Weights of a small transformer language model.
Size: 17 layers, width 224, 4 heads of 64, MLP 1344 GELU, vocabulary 8192, 16.1M parameters.
Architecture: learned positions, tied embeddings.
MLP neurons of a small language model. Each row is named by its layer, matrix (up: input weights) and neuron, and shows model dimensions 48-143. Each number is 128 + 32 x the weight over its row's rms, rounded and kept within 0 to 255. Numbers have three digits each.
After each neuron's rows, "fires in" lists the words (lower case) most often at its 100 highest values on Wikipedia text that the model never trained on; "fires on" lists the tokens most often at its 100 highest values on Wikipedia text that the model never trained on. A number after a token or word is its count.

L10.up994:126087138068078156172108127121147098093134156171128100105090165108089110121113072135127149098105170080090106153121167188195121101111157144106144101157177159125157149171133123083128119125178142139113157120118072131083159145152131157156081104063161112146153095073108132125132097128116111128
fires in: "of" 38, "several" 11, "few" 8, "all" 6, "many" 4
fires on: " of" 38, " few" 8, " several" 8, " all" 6

L7.up440:130115117170118189144098154144158163100153176136128090126135183109074132146191182114129170143096093133153147120123074119169153130134160109059130144129172126110134105153113155133144139135062120068134088181128153132091072134195197157123125094051118114132102106221057148138116146135137086122
fires in: "to" 46, "or" 4, "and" 4
fires on: " to" 47, "to" 8, " de" 6

L5.up486:165086102157130092112146103113129184127126183091105102136121177125139114066114133173114121127165167143152105115118182158255135098116152112055133096166115107154139081125134089156089107029116156165095126147074121118118107182112145179099120138121165090096120147144105111122104139107139124124
fires in: "year" 21, "season" 18, "years" 12, "career" 9
fires on: " year" 13, " season" 12, " career" 9, " years" 7, " Year" 6, "d" 6

L7.up1130:120054146093131173149142020159160178098107133118161134122091133119111147060173144145055117158151076126164145113062149100154131122118131130130120086108197160101070107132070168134143110134151131136152135109075099154126118120122129138128123136163179175141128094206112130163102114140172077105
fires in: "an" 47, "https" 6, "over" 5
fires on: " an" 53, " http" 6, " over" 5, " pro" 4

L7.up403:134075144107108158087117129139130131139171136094149079108160149155116108117145144167130106134106097112084133140127143091140141152135134079146110093139102169122079123147029182071156127199160124128116136105144168110114176152104136129102135104120093194118125162143128174098139102124099163152
fires in: "of" 44, "more" 11, "for" 9, "now" 5
fires on: " of" 44, " more" 11, " for" 5, "now" 5, "for" 4

L5.up342:169085123125120171157097126096117139168137108090163133195152069138152152130087205140232125165154178079120152103147084082117081158147158105126122165134141081123126147136131126165153044125135137138096085093172110126096097178118107110119121190148162183134127085159138143147164162163119119123
fires in: "first" 26, "he" 15, "record" 7, "qualification" 5, "she" 5, "gallery" 4
fires on: " first" 25, " he" 17, " record" 8, " she" 6

L5.up1067:087074174086077115133134182106129142136124135161090110119128166118092167096110136159154128145142055161173130136098140149114105113127144114137082067156061175087109116158140116106128091094130120089176166146106025148098172093134119091129136126089072150083177112169130154080135167137150079111
fires in: "where" 23, "then" 22, "under" 5, "including" 5, "first" 5, "both" 4
fires on: " where" 24, " then" 22, " under" 5, " including" 5, " first" 5

L13.up1339:161155154120126128110113178165125188071112135149145043160068172127149084118154109109100112115125149125110146112103092200160149149140160151072160110152109194097136133170094187135067147151075147164127103132174076105131177112152177110104126147070105137118087119161093114142144121061132149132
fires in: "a" 46, "in" 6, "non" 5
fires on: " a" 48, "in" 8, " non" 6

L13.up181:132119118159088059113139089166177137120136095102130151125102189095135107129132183161111165088127076154136103113162127174178148136130120146084152186163088154107135153105076146139078148163130107105077119094124154123055169081167169146125057107132115159095095133153102065122035153146151133051
fires in: "and" 33, "the" 21, "a" 11, "an" 5
fires on: " and" 32, " the" 21, " a" 11, " an" 5

L7.up839:118137112143139083118126133157121145095179179153104102134036127136099149116100150132135111158108109150148102140119123124247182137175175130128078144119139079135132131160054112112092146108119127122144115112126152103101178179131118104109114191154097128119144143127102134121117148117103116137
fires in: "under" 21, "made" 17, "had" 15, "served" 6
fires on: " made" 17, " under" 16, " had" 15, " Under" 7, "d" 6, " served" 6

L7.up1199:108143145101141139067105138111109199147120099073076144102076152161124110161186170161165127203103095092115198186084123096161142134133113106133122148075166119122146108147075191147155101140068101177187108156117176116094126130168183090072129153138152119085137114130118131151098126077113084159
fires in: "not" 19, "to" 18, "if" 6, "be" 6, "never" 5
fires on: " to" 22, " not" 19, "2" 6, " if" 6, " be" 6

L10.up926:153142116142133174128107074165098092116076089148196092109146130055133137138171096168140104147075106102158144149157142146125105137142053121158132136161162148108095167093096144176073127219164107189158068113129203127091150119164196146112120142091134140076110111065078176135082119124073117148
fires in: "to" 46, "the" 16, "from" 4, "of" 4, "a" 4
fires on: " to" 46, " the" 16, " from" 4, "gu" 4, " of" 4, " a" 4

L7.up320:115098106163119166105159106187180142145110152090125149105066148132101085088164133112093117128148131103113130132095159172105132133152164145117161130145143122071096151109033171143087131188129133083153149142165106137121092104141132129145154118104211143149129101154117154093121128130132125125
fires in: "a" 57, "an" 12
fires on: " a" 55, " an" 11, "ro" 6

L13.up1326:117107101110075108102119089109130154077135066144140098102098138150111119164127081145154194162128120107120142156106146154151117109101175118105152095198106092095084183189092145127123086198143155072141075106156049135083142135111188117056100092139165164104162145149138097136160145102098098137
fires in: "and" 26, "following" 13, "several" 8, "2020" 8, "2007" 4, "2017" 4
fires on: "0" 42, " and" 26, " following" 13, " several" 7

L8.up375:044109090142155148072122132134147179113156129109155116124080155156079116100140113197131124163135097170197168115121160144174105117099144109092142170110162166107131107133107201146069083175126113131110140137089128089075135199123130123125088076090077148080130150164082110062104126123148093145
fires in: "to" 63, "and" 28, "it" 4
fires on: " to" 63, " and" 28, " It" 4, "n" 4

L7.up562:123122117142145088138096150128158160072133076158157186097176145112155164120125120155129113177099065096083064106148088102143149172147063050121151113173188181151121168147139199119119137121144070134114151178124131130085131078127136169122115131183144098116116099158126085122153106091149074091
fires in: "of" 20, "02" 8, "0062012029" 7, "0062012005" 7, "20" 6, "0062012043" 5
fires on: "0" 21, " of" 20, "2" 19, "1" 15, "4" 4

L7.up673:117106065054145179102092130113110142174143094126170065108178091165139113168140099153108121167177143087122146161077179150134091143160126115129114108194155074141169097124070173126128092148130208120111120175115078162115145197151145135022161137101093114095138133127064078079114045118112155174
fires in: "for" 68, "economic" 4
fires on: " for" 65, " Historic" 4, " economic" 4

L5.up115:140099086114143177096131116134158163135142062085109166096105167167114110192144156102104166084152132104057157101150126156110178125135081122080121103153114073047131141129101125160147094134100132177138079141120103138106098230149128144141096123064099124161181104122107055085106148125151174166
fires in: "album" 18, "video" 14, "albums" 9, "magazine" 7, "documentary" 4, "film" 4
fires on: " album" 19, " video" 17, " magazine" 8, " film" 7, " Albums" 6, " documentary" 4

L5.up382:106115124072125126159108151147194162132164062180153127138109133153107084152134182104138193081141156092091134120085127136112150130090153146174118078156104105130164089109110110150090111171128123100119116147153057132117101151121111192144080125122150061137150101136106107119106078137045148147
fires in: "for" 38, "of" 13, "film" 4
fires on: " for" 42, " of" 13

L10.up1203:099092112126120109094135182127121133172166145129136128119133076102136137141150109149138166120164154104163092131124140122128116151175105195117062191200122135112159183112135108167124124118096130089102127139138135107136138171144123155083124084144110104081185149132052090165106180119129193175
fires in: "11" 42, "10" 9, "12" 8
fires on: "1" 55, "0" 14, "2" 8

L5.up324:138127121096108131104119120156150205112085115092110104119091185106097125090191160147109159207114163195159117154124116178119122110119105147079115119138106165130141117122127099168063093143127107175106154138118105087105106179170139137109111162096145125124077109147110120099113093108108082119
fires in: "first" 65
fires on: " first" 59, "bre" 5

L7.up479:158074112123081156149159169174140140114131139097143145119141168126095083090132125102167177124096119055128090119054130118191165180146166083142048100133142093117181144116156123097170094062143094172121156101132087159121083143151155132160107093129057088071125071126090105127095141153206111129
fires in: "of" 74, "young" 4
fires on: " of" 72, " Of" 4

L13.up1337:119100141156138139090096164117073119181151103180118089145106078125187129128105143119100118193134211122086146130069088099162149147128104160149137166117186133170146124150110178148127129158098168135112123113167135133126117140099108117078126188104065097138176134140131092179156169154179100073
fires in: "his" 31, "it" 15, "him" 5, "2" 4, "a" 4, "he" 4
fires on: " his" 31, " it" 15, "2" 14, "1" 13, " him" 5

L7.up678:147163137116134107132160110145085112093158134105071062099161125116109091131166141161111154133113132148120045188141090151090080132213074124097157159146116086121124174123123135055129078081198170164099068096100123136112126178137107153145089141134053120086151139134161076096112196149121154146
fires in: "of" 70, "distinguished" 4
fires on: " of" 70, "st" 7